{"n_kv_head": 2, "head_dim": 64, "vocab_size": 761, "activation": "swiglu", "norm_eps": 1e-05, "rope_base": 10000.0, "bias": "none", "parallel_block": false, "lr": 0.00379, "lr_head": 0.00979, "warmup_steps": 126, "decay_fraction": 0.832, "batch_tokens": 65536}
MLP neurons of a small language model. Each row is named by its layer, matrix (gate and up: input weights) and neuron, and shows model dimensions 0-95. Each number is 128 + 32 x the weight over its row's rms, rounded and kept within 0 to 255. A neuron's up and down rows have the sign that makes its largest values positive.
Before each neuron's rows, "fires after" lists the tokens most often just before its 100 highest values on Wikipedia text that the model never trained on; "fires in" lists the words (lower case) most often at its 100 highest values on Wikipedia text that the model never trained on. A number after a token or word is its count.

fires after: "ist" 45, " d" 14, " V" 11, " D" 9, " v" 8, " ex" 8
fires in: "district" 60, "valley" 4
L4.gate209 [135 121 167 114 130 154 167 103 186  89 140 125 134 137  59  98  65 128  79 149 104  98  80  53 133 122 103 150 124 156  82 125 111 117 136  82 106 149  91  74 106 144 140 134  53 120 152 181 174 126 139  69 182 131 111  88 180 203 127  84 107 124 144 115  88 198  97  92 116 119 171 162 103 140 131  88 134 115  96 100 105 145 120 120 127 112 133 165 173 125 120 185 173 162 133 126]
L4.up209 [143 103 128 135  62  85 157  51 156 149 116 137 183 141  69  92 169 133 145 126 165 135 112 101 114 110 102  99  99 100 135 144 134 114 117 121  53 154 143  50 128 128 123 141 138 139 111 135 175  92 107 134 133 117 108 157 110  88 117 145  96 131 120 177 119 117 135 123 136 107 152 134 118 149 121 135 204  80 137 132 127 132 124 163 117  84 134 140 104  86 114  99 140 134  87 117]

fires after: "ec" 35, " " 19, " (" 12, " part" 7, " as" 4
fires in: "second" 30, "0" 9, "1" 9, "secondary" 4, "8" 4
L2.gate275 [107 136 107 115 156  92  87 120  64 120 119  95 107 148  80 144 108  65 163  86 121 135  96 106 126 116 199 123 168 152 134 113 138  93 124 137 111 137 139 173 119 157 124 154  90 101 109 146 150 129 112  95 140 127  65 164  96 146 100 109 163  88 133 129 163 144 180 139 170 180 142 201 140 145 147 107 127 130 180 142  74 208 126 118 146  83 205 131 101  69  75 190 164 122  79 169]
L2.up275 [117 176 128 107 121 131 110  98  92  87 107 210  82 157 116  59  88 111 149  62 170 142 119 140 116 155 128 141 140  90 135  78 147 100 139 107 120 166 130 146 137 215  94 101 150 139  82 158 112 131 164  95 100 143 180 108 131 120 125  42 144  95 197 189 103 135 171 131 162 142 106 155 151  99 131  98 135 145  58 107 147 156 108 116 143 113 135 180 117  85 145 148  80 148 125 115]

fires after: " s" 27, " R" 21, " S" 16, " res" 13, "r" 5
fires in: "research" 14, "support" 10, "roy" 9, "rear" 7, "supporters" 5, "royal" 5
L3.gate175 [108 163  90 163 136 158 157 131 136 114 142 182  65 101 103 109  94 153  99 112 157 132 127 162 106 161 122 101 127 164 136  94 167 175 111 119 151 161 123  56 106 152 201  97 185  96  89 140 146  78  80 104  91 127 156 126 115  93  77 157 128 148  58 103 164 126 122 128 163 165 166  98 186 100  98 135 142  84 106 121  92 168 110 135 135 106  83 134 136 110 126 152 158  96  63 145]
L3.up175 [147 176  95 106 119 150 150  95 120 168 113 167  96  86 163 165 156 130 111 115 151 155 139 141 115 140 133  99 152 108 142  93 140 108 109  47 122 164  90 175 183  97 179 174 116 136 138 120 154  81 168  91 127 152 140 155 130 157 105  90 117 152 140  86 165 116 155 132 149  94 132  59 111 119  88 125 118 133 130  80 118 116 112 131  88  78 188 179 160 141 110  62 176 107  96 187]

fires after: " Th" 19, "us" 12, "a" 12, " wh" 11, " and" 6, "ing" 5
fires in: "that" 33, "because" 24, "this" 23, "whose" 7
L8.gate321 [102 103 106 175 100 124 127 164  86  83 147 126 110 121  94 154 114 110 130 103 131 103 136 158 121 124 161 119  71 138 142 143 145 118 146 155 136 136 116 164 175 107 115 173  99 158 157 140 201 131 115 138  99 153 177 127 188 135  53 107 157 127 148 137 154 178 138  82  99 133 143 100 151 129  89 163 166  76 101 156 176  59  99 175 190 127 148 106  90  81 140 106 115 131  98 129]
L8.up321 [ 83 117 152 114  91 127 148  82 108 109 167 194 116 132 167 186 126  76 179 175 114  84 135 185 148 103 131 148  98 135  92 159 130 137 150 106 133 203  99 138  91  99  99 146 118 134 155 142 126 171 102 138  94 118  99 148 148  90 135 141 159 137 115 119 172 148  95 159 153 195  90 152 106 184 167 180  96 147 128 155 109  97 109 112 106  97 106 195  96 153  46 136 138 168 109 174]

fires after: " The" 24, " the" 23, "H" 22, "av" 7, " has" 4
fires in: "they" 47, "he" 26, "having" 7, "also" 7, "had" 5, "has" 4
L3.gate262 [101 117 112 146 151 100 143 116 139  82  71 140  62 109 173 173 179 188 158 162 102  77 129 118 139 108 210 137  91 126 145 140 101 130 128 134 127 116 175 128 102 148 128  95  97 100 124 132 129 120  78 145 147  85  85 109 127 113 106 151 147 117  81 143 111 109 180  96  65 112  93  99 227 124 110 149 178 104 151 130 161 171  71  92 161  96 122 120 150 129 117 105 116 115 117 146]
L3.up262 [127 172 177 127 117  82 151  88 126 166 101 137  78 155 189 144 146 127 136 186 134  76 119 120 138 132 122 137 118  88 118  84 133 136  90  78 157  99 171 194 105 117  92  96 174  65 142 100 140  53 121 167 140 111 123 198 117 115 109 167 163 135 138 105 141 128 163 126  35 107  91 142 176 175 137 128 128 139 136 112 137  91  91  70 130 168  88 122 113 117 168 192 131 131 168 109]

fires after: "ou" 28, " O" 23, "O" 23, "on" 15
fires in: "on" 38, "council" 7, "announced" 7, "online" 4
L3.gate243 [127 113 164 138 154 118 125 114 204 209 117  97 107  76 106 147  98 165  98 159 112 161 101 145 146 116 109 116 107 127 120 117  88 161 100 128 121 124 159 143 135 167  95 143 122  54 178 124  77 140 162  93 166 154 143 152 155 109 135 136  75  62 115 147 149 192 150 123 133 103  93 101 125 108 160  53 164 131 112 189 120 108 106 214 114 131 157 135 124 112 128 127 141  94 160 145]
L3.up243 [136 130 138 149 119 115 123 108 123 104 144 205 100 159  66  40 120  75 149 101  44 161 132 140 141 128 172  76 113  97 138  97 121 141 109 149  93 163 154 117 157  91 114 145 120  93 121  92  67 108 139 123 150  57 119 134  89 131  97 141 118  78 114 168 135 153 139  95 200 113 184 172 182 100 121 145 179 144  49 132 124 141 139  79 173 114 111  90 144  87 118  96 186 190 155 138]

fires after: " as" 49, " is" 20, " was" 7, "uring" 4
fires in: "a" 71, "the" 17, "his" 4
L5.gate249 [181 129 138 136 180  59  57 125 147 111 120 150 194 158 133 110  90 131 115 124 106 147 138 124 124  56  93 130 113 127 158 152 169 184 148  78 125  85  99 147 157 102  83 148 116 146 154 162 147 129 134  80 143 159 187  95 181 115 121 218 103 191 105  86 147 157  80  79 135 190 140 166 135 178  95 129 119 100  97 129  83 131 124 121  51 137 130 166 144 150 194 148 126 163 115 121]
L5.up249 [139 117 109 188 100 176 164 170 124 156 110 170 215 153 114 148 118  89 102  96 135 134 181 129 153 134 112 123  93 161  85 111  88 138 128 123 149 131  99 159 155 137  28  90 130  97 129 105 100  93 182 154 173 119 134 144  73 187 163 128 109 145  83 124 163 142 152 129 120 119  70 112 123 158 152 154  93 133 122 105 142 136 151 172 118 138 121 121 142  81  75 150 122 107 105  93]

fires after: "." 38, ".\n\n" 14, "," 9, " F" 8, "==\n" 5
fires in: "in" 59, "for" 22, "during" 7
L8.gate287 [ 82 146 114  95 159 110  67 145 138  99 161 126 177 123 114 134 145  79  56  98 121 156 177 140 137 133 147 147  78 151 113 153 177 167 146 136 138 137 186 127 128 158  78 101 110 136 135 107  91 105  94 132 168 112 107 139 139 164 130 150 115 106  91 133 112 143 157 111 130  68 123 138 101 169 152 170 160 194 144 121 136 117  59  62 155 125 141 108 139 136 146 135 147 165 183 150]
L8.up287 [103 144 153 161 180 112 151 150 100 104 115 150 101 123 158 127 101 132 127 139 119 217  81 149 128 160  71 176 176 172  91 136 180  82 170 104 148  75  99 113 119  55 153 119 162 132 152 120 137 124  88 104 121 133 158 126 159 146 149 169 172 113 168 121  75 131  66  56 127  78 121 151 161 134 156 173 151 123 118  94  89 152 160 109 142 138 137 134  57  30 106 150 136 138 152 152]

fires after: " " 88
fires in: "0" 84, "01" 5
L2.gate237 [ 84 129 123 212 120  80 143 134 106 143 135 153 103 117 143 144 109  81 154 124 115 116 106  72 109  74 114 133 134 123 176  88 137 158 176 126 151  91 134 150 137 101 146 139  93  89 123 111 107 121 162 161 160 107  75 221 103 209 148 212 179 112  80 147  67 132  87 157 155 104  93 147 153 138 129  83 166 116 135  73 145 148 128 134  85  83 164 159  64 126 148 163 115  89 144 151]
L2.up237 [ 71 105 129 131 124  72  98 147  92 131  96 189 130 142  44 135 119 154 170 139 128 141 158 105 151 117 111 137 163 130 119 102 100  52 128 104 146 148 167 156 138 141 143  94 114 110 118  99  77 110 125  99 164 129 143 138  97 159 124 138 114 141 157 182  94  86  70 114 183  82 160 122 180 109 164 118 112 104 141 119 127 149 122 150  52 105 214 146  70  99  88 211 137  99  87 166]

fires after: "," 35, "." 34, " Th" 18
fires in: "it" 46, "which" 32, "this" 21
L8.gate98 [ 54 125 185 155 119  86  87 132 101 102 153 113 157 113 125 116 178 151 162 102 153 176 165 140 116 123 108 121 106 109 141 167 127 161 145 114 121 101  98 165 149 116 111 145 124 131  66 103 132  98 128 105 147 115 114 111 159 108 100 217  90 102 141 153  99 139 124  93 103 138 145 166 112 214 171 184 120 121  80 164 169  82 131 173  82  63 105 133  86 116 146 182 180  99 182 144]
L8.up98 [119 103  98 133 150 108 149 123  92 161 115 125 119 107  98 172  95  93 110 143 113 153 168 144 156 111  77 117 118 132 155 115  90 137 167 135 110 131 171 136 162 186 103 174 109 180 103 115 142 134 117 149  82 121 163  77 143 138 181 129 140  71 148  49 126  89 115  64 125 132 157 193 126 152 191  85  41 101 113 161 127  57 159 116  73  77 121 165 138 153  94 140 143 136 140 156]

fires after: " O" 35, "ou" 15, " c" 7, "g" 6, "em" 5, "est" 5
fires in: "october" 30, "southern" 15, "festival" 5, "oct" 4, "cities" 4
L4.gate359 [172 100 131 193 140 154  87 149  56 143 135 142  88 159 112 118 105 139 170 201 126  65 109 148 110  61 151 178 177 104 121 131  54 146 128 110 122 137 118  45 163 118 156 120 140  60 145 154 194 143 183 173 125 100 183 124 148 141 139 134 127 129 109 115 168 167 116 149 154 123 128 118 118 100 174 143 131  77 157 155  96 139  97 113 139 143 189 218 125 129  98 166 224 101 126 139]
L4.up359 [ 98  76 126 131 141 183 147 159 168 146 113 120 140 146 169 123 121 194 130 117 105 143  52  94 196  79 140 138 123 111 101  71 151 168 153 169 134 152  92  59 122 132 130 161 143 229 128  84 130 127 116 114 117 139  64 113 126 116 155 116 219 125 106 113  78 146 152 171 127 112 143 113 105 123  84 131  69 104 152 139 177 143 109 104  52 167 156 121  97 144  60 141 117  84  91 147]

fires after: " whe" 16, " the" 15, " The" 9, "he" 9, "ur" 8
fires in: "when" 25, "then" 12, "century" 8, "there" 8, "while" 6, "whilst" 4
L10.gate262 [132 124 177 143 108 187 100 124 116  65 122 147  90 159 114 102  95 129 127 156 166 147 149 138 160 101 127  83 108 107 150 137 198 149 109  82 149 155 188 143 122 167 167 192 123 116  97 108 151 130  44 113 112  65 165 113 102 110 144 157 188  82 148 113 143 109  85 156  81  51 100 153 177 113 110 130 138 107 178 167  58 182 116  71 122 142 128 124 138 117 125 111 148 111 132 119]
L10.up262 [156 142 118 117 188 170 132  77 137  96  96 109  79 136 146 176 115 130 112 186 132  92  92 194  88 122 112  77 158 127 174 172  42 105  99 139  87 155 167 197 114 120 110 113 123 104 134 116 116 171 220 110  94 137  76 117 137 140 171 111 139 100 153 109 146 150  88 115 134  89  88  83  97 127 157  94 126 115 144 126 126 113 169 151 163  93 162 163 111  88 132 122 114 108  89 123]

fires after: " O" 31, " l" 16, " L" 13, "est" 11, " c" 9
fires in: "october" 27, "little" 13, "festival" 10, "culture" 6, "literature" 4, "oct" 4
L4.gate120 [112 152 152 116 130 147 111 116  71 167 180 182 116 173 120 127 124 114 137 127  82  86 169 133 111  86 114 163 128 114 100 134 154 187 110 129  70  92 111 149 129  96  93 109  98  89  56  95 124 120 138 140 121  74 148 173 106 109  90 141 144 109 158 149 147 201 147 154 155 159 142  69 135 129 120  92 102 122 120 169 100  88 145 172  94 168 145 141 169 199  96 138 150 138  71 161]
L4.up120 [138  86 154 104 149  78  78  87  95 156 135 118 129  96 134 172  86 195 144 158 158 102 122 182 177  90 145 111 147 141 119 148 148 160 134  88 117 116  35  75 192 121 103  97 107 120 123 157 148 126 138 157 144 155 137 173  88 165 157 110 114 123 170 130 163 181 106 112 179 113 113 122 123  70 168 112 100 106 150 132 144 151 174 132 170 108 157 158 120 145 120 161 106  67 166 107]

fires after: " W" 23, "c" 16, " w" 14, " c" 12, " bec" 6, " C" 6
fires in: "women" 25, "woman" 9, "com" 6, "camp" 5, "assembly" 5, "becomes" 4
L3.gate430 [ 87 134 177 147 180 139 133 145 144 131 152  69 155 141 128 139 136  85 100  91 169  65 156 152  78 154 106 122 110 118  93 138 134 196  91 140 145 162 120 163 119 194  64 131  98 155 181 143  86 105 134 134 189 155 132  94 136  73  79 134 151  95 115 112 170 173 148 155 151  77 136 158 127 136 125 109 140 148 100  96 136  97 152 132 176 109 173 125 130 121 144  95 114 139 109  85]
L3.up430 [100  56 128 111  82 181 125 119  89 145  98 130 172  95 127  38 128 163 130  36 204 116 125 112 142 127 182 102 123 129 123 121 119 121 129  89 150 111 128 132 144  80 162 122  84 101  48 105 169 164  63 127 179 145 176 128 151  77  94 129 134 110 152 147 109 114 169 193 156 134  85 124 140 115 171 159 164  66 142 145  93 138 181 129 102 138  83 129 128 135 196 198  87 173 170 133]

fires after: " W" 41, " w" 30, " f" 20, " F" 7
fires in: "women" 25, "woman" 9, "father" 9, "wrote" 5, "friendly" 5
L3.gate222 [131 108 153 106 173  82  89 134 131 158  88 115 152 182 145 132 112  93 161 120 101 137 113 117 116 107  99 132  89 137 106 134 145 134 133  89 132 128 100 150 154 238  67 108  87 132 132 116 119 149 119 167  95 122 152  79  63 128  84 175 193 109 132  97 122 105 141 155 153 110 164 132 157 119 140  94 152 161 124 104 149 123 137 169  89 174 128 225 138 101 178 101 102  75 121 156]
L3.up222 [134 121 128 101  76  99 156  93  58 101 128  89 134 118 107  83 159 125 160 161 126  88  93 100 165 228 144 150 133 117 145  81 152 127 150  86 104 193 137 112 124 128 128 151 117 130 188  92 143 120 141 177 144 143  78  86 146  58 158  84 100  99 132 108 156 118 116 164 104 141 114  96 178 125 130 137 137 144 157  73 117 165 137 164 126 185 146 188 155 172 106 176 138 169 173 139]

fires after: "u" 42, "un" 22, "ri" 17, " in" 5, "ct" 5
fires in: "june" 22, "july" 20, "suzuki" 12, "described" 8, "january" 6
L4.gate77 [136  78 157  60 129 209  87 145 140 140 140 152 169 119 110  99 169 183 113 156 157  89 101  82 167 125 101  51 148 161 118 149 107  91 132 110 138 109 144 163 154 101 189 107 175 122 115 176 118 128 126 118  84  33 138  93 124  73  73 128 172  98 140  88  91  81 122 112 138 102 121 151 142 127 168  87 117 124 112 199 115 110 126 148 184 133  66 131 118 137  93 125 160 148 149  96]
L4.up77 [114 144 129 169 117  95 146  88  97  91 120 158 163 109 179 130 117 108 142  78 180 107 141 161 127 129 121 144 146 106 134  58 157 162 111 154 154 128 128  97 111 142 167 131 122 185 173 109 103 194 157  90 148 102 103 146 119 130 121  46 123 156 124 153 127  87 144 133  53 207 117 163 130 143 137 119  89  62 172 117 111 128 178 102 155 106 131 116 164 135  88  78 163 124  98 140]

fires after: " A" 44, " " 16, " l" 14, "t" 7, " w" 7, " m" 4
fires in: "august" 33, "end" 10, "large" 4, "augusti" 4, "returned" 4, "windows" 4
L7.gate91 [168 143 114 198 127 140  99 218 157 124 178 196  86  95 168 120 177 103 137 173 165 129 135  80  95 123 138 135  99 124 172 125  86  90 110 164 119 107  72 187 142  96 152 121  97  83 140  86 141 136 149 108 151 146  47  84 140 117  92 158 116 100 123 106 124 126  81 126 163 138 141 138 127  76 173 115 145 133 146 133 119 141 136 113 104 150 116 106 130 141 174 151 164 169 148 136]
L7.up91 [160 141 214 113 133 109 115  97 126 127 111 140 110 117 134 187 110 147 196 140 152 103 141 139 111  94 130 112 136 115 165 134  91 185 120 112 101 189 123 147 169 124 191 125 142  70  90  98 174 120 124 167 113 151 138 184 117 110 124 141 148  99  79 182 145  97  87 138 200  79 136 176 169 159 149 102  85 181  57 155 113  80 105 158 134 151 143 135 121 154 129  94 174  97 161  99]

fires after: "u" 53, "r" 21, "ar" 11, " Mar" 7
fires in: "january" 37, "april" 21, "july" 16, "march" 6
L3.gate142 [ 62 117  52 136 118 142 131 151 101 156 108 156  98  93 167 158 167 175  82 190 173  82 165 174 122 168 123 150 146 120 113 118 163 147 121 140  85  59 131 127 131 115 123  99 147 112 133 109 108 123  99 139  86 106 160 109 136 121 198  68 152 124 128 106 118 131  88 135 127 136  89  92 159 113 115 163  94 137 132 127 144 125 139 157 111 147  55  85  87 152 135 110 144 134  93 133]
L3.up142 [119 115 146 165 157 209 102  59 101 169 150 100 166 159 134 114  77  81 118 129 140 193  61 186 168 166 108 124 189  67 132 121 120  83 183 125 134 173 128 148 102 155 119 129 130 106 123 128 141 142 142  67 186 164  93  96 124 102 196 117 118 104 120 144 123 100 141 119 155 110  85 179 150 176 120 123 122 104 184 113 109 103 175 104 155 154 111  65 108 121 150  59 170 113 158 141]

fires after: " " 74, " (" 5
fires in: "1" 62, "100" 7, "1st" 6
L10.gate447 [181 161  93 132 122 126 154 115  79  81 167 122 108 103 135 143 122 140 132 112  50 153 130  49 143 136 124 147  75 144 127 142 178 178 130 138 136 140 120 109 121 167 153  78  72 177 100 117 143 210 138 158 180 117  91 154 133  80 130 127 137 135 117 178  87 131 139 145  79 148 117 107  53 140 119 138 180 102 191 103 133 165 108 177  80  83  82 110 155  79 135 102  76  80 147 157]
L10.up447 [111 104 129  69 115 157  94 194  56 126  82 143 132  79 134 151 108 117 141 132 158 156 170 146 105 118 158 113 134 100 134 100 169  83 148  51 149 188 134 129 106 140 134 145 148  66 121 115 111 152 175 100 155 158  93 158 113 199 138 123 154 130  90  89 153 144 186 141 110 147 156 130 109 161 139 207 134 129 186 150 139  70  19 133 168 109 165 198 110 158 134 150 102  99  93 139]

fires after: "." 38, " a" 5, "," 5, "ot" 4, " sp" 4, "n" 4
fires in: "he" 53
L12.gate100 [161  73 132 152 165  61 147 154 183 116  82 106 172 155 146 166  82 206 127 100 105 113 174 159 156 113 161 139  94 149 176 121  97 169 126 148 169 115 154 145 178 113 133  37  86 107 130 139 134 106 112 169 111 116 135 108 127 133 198 112  71  97  86 149 152 163 136 163 167 143 100  71 113 147 138  89  73 126 137 154 130 168 115  80  74  70 135 105  99  61 103 107 149 117 137 165]
L12.up100 [ 98 133 111 179 115  71 122 130 112  77 132 140 189  97 139 111  87  80 161 102 113 153 122  85  64  82 133  98  92 126 162 134 147 188 136 134 172 114 117 135 144 117 131 172 125 165 221 113 118  82 141 210 104 114 133 111 155 125 130  81 151 166 115 158 139 179 146 116 134 120 215 154 108 188 120 146 135 133 189 101 140  94  77 131 119 149 127 113 126 136 117  76 131 178 142 112]

fires after: " The" 20, " the" 15, "." 7, " \"" 7, " |" 4, "us" 4
fires in: "they" 34, "i" 16, "ii" 8
L10.gate103 [110 148 132 174 163 139 172 106 147 138 117  62 113 110 140  77 157 154  62 156 120 114 125 160 165 111 180 136  90 199 155 182 122 104 132  93 147 118 135 142 108 197 120 150  93  72 162 105 127  95 158 133 108 153  91 169 143 112 127 163 124 109  63 105 165 155 138 119 109 157 159 164  89  84 176 126 103  76 162 139 123 171 138 164 133 154 149 116 150  55 210 183 109 124  88  94]
L10.up103 [162 134 127 158 112 119 129 135 110 168 112 164 162 113 172 148 124 132 159  63 140 120 128 122  90 146 123 136  96 142 123 136 144  86 129 103 139 193 128 122 133 122 173 118 155 108 101 125 117  91 137 163 129 182 168 181 151 155  98 169  83  38 141 116  76 152  97  43 119 154  94 121  99 157  71 135 204  80 168 170 127 158  65 149 165 126 195  79 172 119 138 121 107 155 147 193]

fires after: " w" 50, " W" 18, " ro" 12, " R" 9, "ro" 6
fires in: "won" 17, "role" 12, "wrote" 12, "win" 11, "winner" 7, "ron" 7
L3.gate173 [ 86 102 124 130 151 173 146 167 117 142 116 136  95  78 124 159 114 104 107 164  98 129 124  73 145 155 104 170  79 147  88  90 180 126 125 123  97 135 127 149 190 129 146  93 151 107 164 125 151 180 131 157 125 131 142 149 106 125 118 180  94  92 125 100 168  95  79 161  94 120 109 123 120 153  92 131 150 126 112  49  93 123 193 143 100 176 161 113 155 139 175  92 131 144 129 133]
L3.up173 [109 157  95 109  88 174 124 166 115  96 134 128 113 139 117  92 196 124 183 105  94 120  80  65 102 149 158 131 123  85 150 133  86 100 113 139 129 195 146 137 152 120 101 109 186 177 134 153  95 165 154 201 154  74 187  85 189 151 117  93  57 134 140  96 148 114 131 135 115  69 113 111 152  88 133 129 175 115 171 124 151 141 158 150 102  80 126  88 145 163 101 145 109 124 162 150]

fires after: "a" 30, " Jo" 23, "i" 14, "l" 11, " J" 8, " de" 6
fires in: "john" 23, "paul" 14, "platinum" 8, "jason" 5, "staff" 5, "pairs" 4
L3.gate385 [163 144 143 139 133 108 113 123  98 100 134 115 123 107 161 174 122 145 101  88 174 113  88 133 129 112 132 114 110 159 161 137 177 115 227 163 142 193 149 108 111 141 129 142 115 121 149 193  90  92  96 115  98 175  52  96 141 118 171 202 149 133 127 110 152 117 148 143 135 138  98 113 163 174 130 118 160 129  95 104 170  71 181 157 173 108  92 112 111 152 170  83 166  90 127 102]
L3.up385 [ 87  82  94 127 139 102 108 168 125 153  89 163 197 142  98  93 130 128 116 154 122 117 103 188 179 164 117  92  84 137 193 130 155 130 131 142 138 142 193  49 104 135 110 134 120 180 135 126  41 115 145  98 108 118 193 135 150  88 114 131 174 165 110 128 148 121 119 100 130 172 137 151 120 130  82 158 130 127 145  59  75 111 189 102 145 162 100  83 133 143 115  90 153 188  81  59]

fires after: "e" 24, "ist" 15, "am" 15, "em" 13, " D" 8
fires in: "people" 22, "family" 14, "district" 13, "democratic" 12
L3.gate25 [147  67 102 117 131 217 129 140 117 170  85 105 120 112 144 146 132 111 106 106 129 147 127 127 134  94  73 155 148 178 159 139 124 192 118 111 170 144 120 145  70 178  97 124 133  98 132 117 171 133 118  71 150 149  86 154 127 137 141 154 177 111 131 130 142 114 124 135 112 106  94 119  65 151 139 179  84  54 150 152 137 134 127 132 122 147  91 122  76  89 147 102 168 156 125 179]
L3.up25 [130 131 142  94 124  78 131 112  98 153 139 119 140 127  51 134 102 103 143  90 158  77 127  67 146 152 125 139 144  81 152 178 167 108 108 165  60 149 129  68 142  81 173 184 175 142 175 149 194 150  54 155 162 169 103 173  91 173 187 140 130 110 111 133 122 168 107 115 115 148 102 100 158 157 116 124 155  93 124 154 156 121 159 144 106  88  64 137 122  72 208 120  81 150  88 138]

fires after: " G" 36, " re" 24, "b" 8, " " 5, "G" 4
fires in: "golden" 18, "released" 17, "gold" 12, "release" 9, "granville" 6
L7.gate156 [ 83 157 106  78  80  86 168 118  88 221 116 114 118 130 168  89 115 201  94  97 101 146  97  92 151 139 158 179  88 130 126 126 165 192 117  92 107 116  62 155  98 144 146 189 113 140 109 186 146 133 120 159 156 217 133 167 128 179 138 174  98 124  90 141 128 112  83 131 149  98 169 127 114 134 115 153 149  86 110  79 143 130 143 114 122 138 122 126 100 103 105 116 102 150 134 159]
L7.up156 [186  96 135 129 168  73  36 173 110 145 168 126 141 143 125 127 186 172  86 140 165 143  69  41  79 114 142 165 135 163  97 140 137  80 153 159 126 174 115 163 116  81 143 107 119 162 146 157 127  94 157 173 157  97 129 144 176  83  86 121 101 107 152 138 139 106 149 110 176 137 160  85 146  87 122 158  61 109 135  79 143  81 168 124 144 155 164 136 190  82 120  85 157 138 144 148]

fires after: " was" 24, " is" 12, "f" 8, "ens" 6, " ch" 6, "ed" 5
fires in: "a" 45, "children" 7, "density" 6
L7.gate116 [127 141  94 136 153 151 133  76 170  81  83 149 136 117 101 181 126 119 117 188 117 154 160 156 140  98 135 123 148  72 151 144 152 174 147 108 143 101 139  84 141  86 126 112 103 132  66 157  84 192 146 125 138 127 131 104 194 137 175  93 180 136 153 126 130  78 162 111 122 110 138 173 137 149  99  99 104 135 175 115 103 130 137  78 118  84 139 195  93 122  82 171  74 171 123  61]
L7.up116 [121 169 154 125 108 179 110 161 145  86  81 144 155 106 158 138 111 120 115 151 145 155 182 176 125 144  99 106 170 124 170  79  66 168 143 138 148 108 112 130 132 114  35 145 195 148 128  97 111 160  64 121 129  99 158 159  95 138 120 201 123  69  35 182 140 124 146 139 121 178 160 124  84 142  94 106  88 174 145 133 136 141 108  96  65 126  64 133 103 111  84 134 130 152 190 125]

fires after: "," 26, " S" 23, "H" 20, "re" 12, "." 9
fires in: "he" 68, "she" 25
L2.gate135 [151 101 128 130 157  86 120  92 116 112 141 137 127 156 190 173 143 156 150 134 144  97 133  92 155  82 164 118 115 162 186 126 125 186 139 141 124 139 129 159 131 118 147 126 110 202 125 118  87 109 111 143 120  80  97 160 122  96 127 109  95  88 126 133 145  94 152 110  51 127 217 108 178 159  97 100 160 190  79 141 139 112 162  21 132  42  67 170 151 158  90 158 132 177 142 136]
L2.up135 [136  99 142 134 100  62 128 126 151 151 121 127 116 140 139 129 138  85 185 145 122 136 140 139 100 134 132 105 117 120 131  97 135 140 113 129 153 112 157 137  88 102 145  77 221 109  98  85  51  89 148 128 160 193 125 113 119 113 113 137 132  74 144 145 148 125  95 114 104 131 139 153  95 202 114  46  49 123  97 140 115 111 127 109 143 186 138 110  93  74 175  54 128 106 165 185]

fires after: " f" 28, " m" 19, "ver" 18, " s" 18, "m" 7
fires in: "some" 19, "several" 18, "four" 18, "many" 15, "few" 7
L3.gate370 [166 106 183  82 119 168 120 119 156 110 126 152 146 142 117  98 130 139 122  80  90 146 123 166 110 155  74 138 146 107 177  88 153  72  87 119 149 159 167 120  90 148 119 124 115  87 148 136 132 147 123 185  79 148 119 107 131  84 160 152 174 184 103 149  93 141  54  95 128  85  90 159 123  72 111  81 211 185 138  83  95 102  97 136 167 146 100 160 118  67 125 144 205  64 147 166]
L3.up370 [154  68 164 152 133  99 110  83 148  77 146 142 122 162  88 129 156 153  91 104 159 193 148  92 138  84 147 104 127 149 175  93 130 130 163 160 145 114  98 111  98 100 131 113 110 133 132 138 146 177 134 111 178  76  69 125 110 114  81 176 167 137 105 142  55  86 105  97 140 141 141  71 154 101 137 132 106 108 142 161 162 118 150 169  79  75 122 162 125 202 150 203 143  83 147 126]

fires after: " se" 30, "v" 18, " W" 14, " w" 12, "ed" 4
fires in: "season" 19, "women" 17, "several" 12, "woman" 9, "event" 8, "eventually" 6
L7.gate193 [ 86 156  84 156  79 176 112 137 124 149 160 171  95 171 102 173 158 169 124 102  68 167  95 115 131 170  89 145 153 149 139  67 156 143 101  59  97 124  82 108 156 111  97 154 106  55 125 163  75 158 116 149 172 121 169 117 118  80 134 203 124 180 120 101 159 136 140 178 181  80 147  75 142  95 176 142 104 127 129 207 130 134 154 116 152 121 111 112 149 143 135 118 129 126 108 145]
L7.up193 [139 105 129 104 106 153 115 125 105 107 122 107  87 129 184 100 145 143 150 123 170  86 123 107 182 118 143 159 116 110  91  39 172 115  88 117 112  89  75 162 165 123 149  88  98 137 168 109 122  88  93 161 165 142 141 126 107  93 133 176 131 134  66 177 117 127 152 106  80 105 132 139 174 138 178 104 163  76  94 103 113 114 137 106 144 179 100 140 197  68  98 186 119 123  93 126]